config.toml
num_hidden_layers = 8
head_dim = 64
bias = "all"
init = "trunc"
init_std_qkv = 0.0238
learning_rate = 0.00144
lr_mult_o = 3.0
schedule = "wsd"
decay_fraction = 0.846
decay_shape = "linear"
final_lr_fraction = 0.0
MLP neurons of a small language model. Each row is named by its layer, matrix (up: input weights; down: output weights) and neuron, and shows model dimensions 384-511. Each number is 50 + 10 x the weight over its row's rms, rounded and kept within 0 to 99.
Before each neuron's rows, "fires on" lists the tokens most often at its 100 highest values on Wikipedia text that the model never trained on.

fires on: "\"", " from", " for", " the", " by", " \""
L3.up1212:46 57 61 56 49 46 38 45 61 47 54 50 57 55 59 59 56 48 42 38 70 52 45 47 62 45 57 54 39 44 30 43 53 63 35 48 50 64 40 51 48 65 47 51 45 54 48 58 59 57 57 43 55 42 47 35 52 49 37 51 35 59 49 46 41 53 47 42 69 39 45 51 49 42 47 56 62 59 56 53 45 29 55 46 65 44 59 58 37 48 44 52 51 51 76 62 47 53 39 49 57 47 49 36 53 54 63 63 64 56 59 58 46 36 66 57 33 57 30 49 41 49 58 51 35 69 55 58
L3.down1212:31 62 46 50 37 36 49 60 52 60 48 42 45 51 64 43 58 50 30 36 31 69 58 63 34 57 44 48 63 43 55 46 44 36 47 36 61 58 44 45 36 49 51 62 46 54 40 51 64 39 40 62 43 42 53 37 41 47 46 62 45 48 45 48 47 79 48 45 56 71 46 49 55 38 50 76 42 59 52 48 38 58 50 72 53 56 60 41 50 42 53 31 47 44 50 35 56 52 66 42 38 45 78 57 51 57 60 51 39 53 48 48 45 27 41 39 47 55 62 60 32 33 69 57 47 35 55 35

fires on: "-", "el", "le"
L3.up1653:57 25 48 56 45 45 52 53 54 29 46 55 47 64 55 45 53 55 44 43 62 60 65 54 62 58 50 47 41 48 44 44 62 53 44 47 61 48 56 51 31 43 61 35 47 44 50 54 48 42 39 77 57 50 68 74 57 56 40 57 56 46 51 47 36 46 46 29 55 37 56 49 51 47 57 57 71 47 38 45 37 49 55 69 64 38 57 79 60 54 48 54 39 60 47 65 55 42 41 48 39 49 57 53 58 36 49 46 51 43 45 52 48 60 39 51 58 51 39 49 64 63 62 63 50 61 56 63
L3.down1653:48 57 48 35 67 47 58 47 51 56 48 50 52 39 43 41 63 62 57 39 44 42 61 53 28 48 58 50 43 41 56 52 34 58 60 50 44 50 45 52 59 72 32 44 38 65 54 56 61 55 30 53 43 57 60 68 63 42 54 48 45 54 48 47 50 54 45 49 47 55 48 48 54 35 50 53 65 51 69 49 28 56 44 42 53 60 50 55 54 53 57 52 53 56 55 63 63 52 58 50 51 54 52 20 39 47 46 37 74 44 40 38 30 56 77 68 54 52 64 40 43 51 55 63 43 44 43 45

fires on: " of", "-", "–", "°"
L3.up963:46 56 51 57 62 45 51 48 38 35 29 60 46 51 64 50 42 67 64 50 52 59 48 53 48 45 41 39 55 41 57 62 42 38 65 58 48 38 52 57 52 62 52 57 66 43 36 30 53 65 38 61 58 51 64 52 33 63 55 52 50 38 50 52 49 49 34 53 46 57 38 67 35 60 45 42 57 52 56 63 64 49 48 44 40 69 50 59 61 69 54 52 51 51 45 48 60 52 50 51 60 44 30 45 45 55 54 37 68 46 34 56 70 46 34 66 43 56 48 59 50 71 63 59 41 50 59 31
L3.down963:66 47 48 40 31 39 46 55 57 62 61 54 35 51 63 64 63 26 47 52 35 50 42 41 35 50 62 44 57 41 61 45 45 49 49 53 48 33 26 61 49 51 56 58 49 74 54 42 27 43 41 53 49 70 32 49 55 35 35 38 43 43 38 65 43 68 37 59 45 53 50 50 45 31 51 37 51 38 66 32 37 45 41 46 64 53 55 55 49 45 82 55 49 37 59 65 53 46 60 35 43 52 75 36 61 49 57 26 48 52 62 47 55 58 50 49 61 57 62 59 70 36 64 62 32 49 51 43

fires on: " and", " with", "'s", " from", "\"", ")"
L3.up698:68 47 51 53 52 29 44 65 50 58 52 29 76 44 59 61 39 35 61 50 63 78 58 38 41 64 53 64 32 54 51 60 70 43 52 49 49 50 51 51 56 53 41 45 61 44 50 50 50 50 61 45 54 55 46 52 62 38 49 57 57 66 44 51 38 42 55 51 70 72 54 30 58 50 45 43 66 56 55 58 52 53 62 42 61 56 44 50 52 25 44 50 64 35 56 52 46 41 45 46 44 52 55 43 41 55 59 52 48 54 49 47 58 46 45 58 57 27 45 59 41 60 36 48 35 56 50 46
L3.down698:48 43 52 45 47 56 45 46 37 52 31 40 52 71 64 55 51 41 52 35 47 46 49 56 48 30 63 50 49 48 52 53 60 50 26 48 52 46 45 46 53 52 49 65 58 53 30 55 60 66 39 67 50 58 54 49 54 58 31 28 49 58 56 55 53 48 71 50 50 57 62 41 46 48 51 45 48 48 56 46 37 54 52 54 40 58 52 42 54 56 39 60 41 36 44 46 61 56 66 49 49 63 66 58 52 58 58 61 58 60 51 50 40 63 38 47 51 56 74 40 63 52 51 55 53 38 30 48

fires on: "-", " of"
L3.up182:57 37 44 52 42 61 60 49 39 31 66 37 55 31 60 59 56 36 37 61 52 47 34 57 40 39 48 38 36 63 41 47 70 51 38 64 47 43 48 42 43 54 57 41 65 35 59 55 53 44 48 52 37 46 59 54 56 38 62 60 31 62 58 45 54 46 37 27 35 46 69 54 49 40 39 39 64 61 42 60 48 22 63 49 38 45 33 35 55 56 47 51 46 37 58 48 36 40 49 44 39 30 39 52 35 41 59 73 67 46 43 38 53 54 45 66 56 35 47 60 48 39 46 45 35 53 37 48
L3.down182:48 57 52 47 56 62 44 45 53 39 58 68 54 55 55 40 48 43 60 44 46 53 64 49 45 52 53 57 50 43 34 53 54 48 38 65 59 45 44 56 68 40 46 57 39 52 35 44 46 56 63 58 39 59 58 67 54 23 79 53 38 44 49 26 57 65 42 57 55 54 43 64 47 51 46 60 46 54 50 79 47 59 56 49 41 57 58 53 51 65 43 59 60 43 61 42 53 61 56 46 43 52 61 43 50 44 32 42 67 44 58 61 53 63 54 46 39 42 56 47 53 50 39 66 42 52 53 45

fires on: ",", " and", " as"
L3.up618:64 20 48 60 41 62 43 67 46 66 42 45 48 51 56 44 54 38 60 61 61 55 26 53 39 44 71 51 62 44 59 64 53 52 52 42 60 61 50 43 34 44 41 34 43 40 39 47 68 58 56 50 46 64 40 48 41 51 52 40 53 58 46 50 55 66 58 47 57 56 44 72 45 54 63 49 44 48 56 37 46 46 56 38 62 40 56 58 56 43 46 56 69 53 57 48 19 55 49 48 40 44 50 42 68 50 60 59 44 41 49 54 29 40 43 48 52 54 36 47 57 60 43 51 38 43 46 57
L3.down618:41 63 68 44 53 50 57 53 53 25 39 42 51 49 49 37 47 63 42 52 58 55 43 46 61 59 55 52 52 56 63 47 39 78 49 55 43 25 52 37 47 46 59 59 53 48 78 63 45 43 39 47 42 57 46 53 51 59 48 31 42 48 52 46 50 37 61 55 34 38 46 52 51 53 50 59 41 58 51 50 45 42 44 70 49 29 39 51 51 58 52 39 50 52 60 33 77 57 52 62 61 50 61 50 37 58 59 49 35 49 47 40 49 56 42 53 42 53 44 53 52 49 42 64 60 58 56 42

fires on: ",", " during"
L3.up1970:63 52 50 61 60 70 42 67 49 65 39 40 50 27 54 49 49 37 44 49 48 33 48 50 54 45 58 33 34 38 71 35 38 31 65 67 61 58 40 53 50 60 27 51 66 48 66 43 59 43 58 63 52 51 54 72 50 66 48 42 61 39 63 59 57 51 73 43 60 44 50 58 37 62 39 41 40 36 51 46 56 52 65 42 45 57 35 58 56 56 65 64 51 49 54 39 51 55 48 56 56 50 60 39 57 38 44 54 51 35 44 43 33 42 48 41 55 55 43 63 54 30 40 53 52 48 64 62
L3.down1970:55 60 54 35 47 54 44 55 51 48 44 44 57 61 46 53 48 56 51 52 51 45 54 39 51 48 46 49 41 58 42 35 43 60 62 25 70 48 51 39 46 48 50 59 38 27 43 58 47 68 53 34 42 31 48 60 47 62 59 33 58 57 26 54 52 54 49 63 65 58 41 52 46 39 66 53 51 48 40 55 51 37 56 37 89 33 48 42 52 45 43 37 37 39 52 59 47 41 50 69 65 51 49 68 51 46 29 66 62 63 35 58 64 34 36 62 55 56 61 50 45 57 53 52 58 51 34 58

fires on: ",", " December", "33", "s", " May"
L3.up694:65 54 59 39 70 54 61 63 36 38 57 47 59 40 61 33 44 47 44 50 45 44 48 48 52 51 41 54 53 39 29 58 64 47 45 52 33 63 55 73 57 41 27 65 51 37 43 32 58 38 43 38 55 36 53 56 31 53 50 41 37 34 27 38 40 46 47 49 45 53 40 55 48 77 53 41 44 50 35 48 40 48 53 65 48 28 46 44 42 44 56 45 52 56 50 44 52 52 66 43 49 34 43 59 47 44 52 56 48 44 56 42 40 39 51 58 65 43 48 61 48 46 58 45 44 52 56 56
L3.down694:46 49 52 46 32 44 60 49 56 40 42 61 61 50 49 40 39 53 30 45 50 49 53 51 52 48 33 54 57 47 57 34 40 55 58 50 52 50 33 42 52 58 50 55 58 39 53 55 47 54 38 49 48 44 42 63 46 60 54 51 66 53 63 70 54 48 54 53 45 55 60 43 44 54 58 65 29 49 40 54 47 45 57 50 55 52 58 50 53 62 51 32 36 27 45 47 64 55 52 52 38 47 61 57 58 57 54 43 43 61 45 61 58 47 68 63 40 60 51 60 49 61 57 42 77 66 57 64

fires on: " and", ",", " et"
L3.up2039:73 61 43 52 54 32 42 58 35 42 43 50 38 54 53 59 48 44 44 40 63 42 38 66 21 48 51 56 39 47 36 61 47 48 41 45 50 40 53 55 67 44 31 51 65 50 54 53 39 46 49 32 52 59 45 43 25 60 57 42 44 51 40 33 53 50 49 58 53 43 32 41 62 39 39 55 66 43 50 51 37 37 75 56 64 58 46 44 32 54 49 50 47 61 61 56 37 38 54 39 64 45 43 45 62 48 53 42 39 30 44 21 61 52 32 36 48 60 64 34 55 46 46 58 61 59 33 43
L3.down2039:62 38 43 61 50 36 51 44 58 44 57 40 44 31 48 55 46 79 50 57 44 49 51 53 53 46 44 57 24 39 24 52 50 48 45 60 39 56 62 44 37 25 62 45 73 54 44 74 47 52 48 52 55 50 32 40 47 64 55 48 38 56 65 47 42 53 38 36 43 48 44 54 41 64 63 49 35 57 47 46 32 56 54 45 61 51 34 54 61 42 46 34 47 36 42 49 32 62 41 56 55 52 58 47 48 46 46 41 49 39 43 55 50 53 67 69 55 45 49 61 47 54 39 47 51 60 54 51

fires on: " and", "’", "'", "t", " et"
L3.up538:58 51 45 42 53 57 44 50 61 60 49 60 49 34 40 48 38 36 40 48 67 45 45 58 59 51 45 49 44 60 39 48 47 38 39 58 56 48 51 58 57 48 50 52 54 64 57 55 32 41 38 56 43 64 42 34 53 56 58 51 32 64 52 37 56 52 46 54 63 39 45 47 40 49 53 42 70 57 49 38 54 53 57 26 47 54 49 48 64 61 61 44 42 43 56 48 64 35 61 36 45 41 50 54 54 49 58 66 57 51 19 54 63 44 17 35 55 54 55 55 46 55 50 55 49 43 55 54
L3.down538:34 40 53 55 54 53 57 51 72 56 52 30 50 54 52 40 53 56 50 58 49 51 51 61 50 54 55 37 51 33 39 52 52 52 52 62 53 74 37 53 43 48 67 51 55 35 64 53 48 37 63 43 49 51 39 67 37 42 47 41 56 55 54 51 51 55 55 36 59 45 50 55 67 51 58 55 41 37 48 38 48 52 65 61 37 43 17 51 37 44 43 46 43 46 41 46 50 45 41 56 72 49 65 50 52 50 44 33 46 52 45 64 30 51 60 68 41 65 57 59 40 51 62 56 59 50 61 53

fires on: " |", " of", " were", " by", " the", " are"
L3.up664:39 38 55 48 56 54 63 49 41 44 70 36 61 35 49 47 58 41 58 66 56 49 41 47 47 51 35 48 39 49 52 38 43 54 54 53 59 53 37 53 47 29 31 53 42 76 41 52 44 68 36 41 41 32 62 22 50 47 57 60 64 47 68 49 42 52 53 62 61 50 38 58 52 52 48 57 53 41 73 63 40 47 39 63 32 42 47 55 38 63 44 34 61 48 53 53 48 51 42 54 61 45 46 48 31 54 54 54 56 38 47 62 57 55 37 70 61 47 48 38 50 60 48 39 52 43 48 71
L3.down664:63 55 48 65 38 25 58 62 34 55 42 49 55 46 59 32 58 50 46 46 50 50 69 57 54 39 72 44 56 48 66 58 50 48 54 33 61 66 55 40 71 38 64 56 49 54 62 34 38 45 32 61 45 46 42 66 38 50 46 47 46 47 59 54 40 36 51 63 47 58 56 41 46 64 56 52 69 46 61 51 59 41 62 50 45 58 53 65 55 46 57 56 51 42 54 57 52 67 50 40 33 46 57 43 34 60 35 52 38 49 48 44 53 28 40 42 72 51 72 60 53 52 55 37 50 59 32 37

fires on: " to", " as", " and", "–", " into", " |"
L3.up1093:52 57 26 50 46 58 49 59 51 55 64 39 39 47 48 42 40 47 54 39 50 59 56 63 44 78 69 31 27 27 60 52 45 71 59 48 57 61 43 39 50 43 51 55 54 39 57 54 52 47 47 41 67 56 56 31 44 50 50 54 48 62 62 44 45 42 29 52 34 59 51 52 47 44 39 48 48 68 42 53 47 32 63 52 41 49 58 46 44 56 52 50 38 54 64 58 49 75 63 57 47 47 60 40 56 44 55 49 41 48 52 53 60 49 27 46 33 62 48 26 59 65 55 46 40 36 52 46
L3.down1093:57 57 43 59 50 31 62 52 55 56 43 44 57 56 35 49 52 56 50 56 43 66 59 37 63 24 55 44 52 14 54 37 73 45 48 48 54 30 67 48 50 52 59 43 41 48 53 63 44 65 68 46 48 48 36 54 44 65 47 30 40 44 39 53 59 69 61 60 40 47 66 52 51 65 64 53 49 43 61 57 70 38 57 44 56 26 54 42 46 42 68 75 45 45 57 44 66 52 42 71 54 30 45 47 42 62 63 57 45 52 51 27 40 74 53 59 60 44 61 52 42 42 36 37 40 67 41 47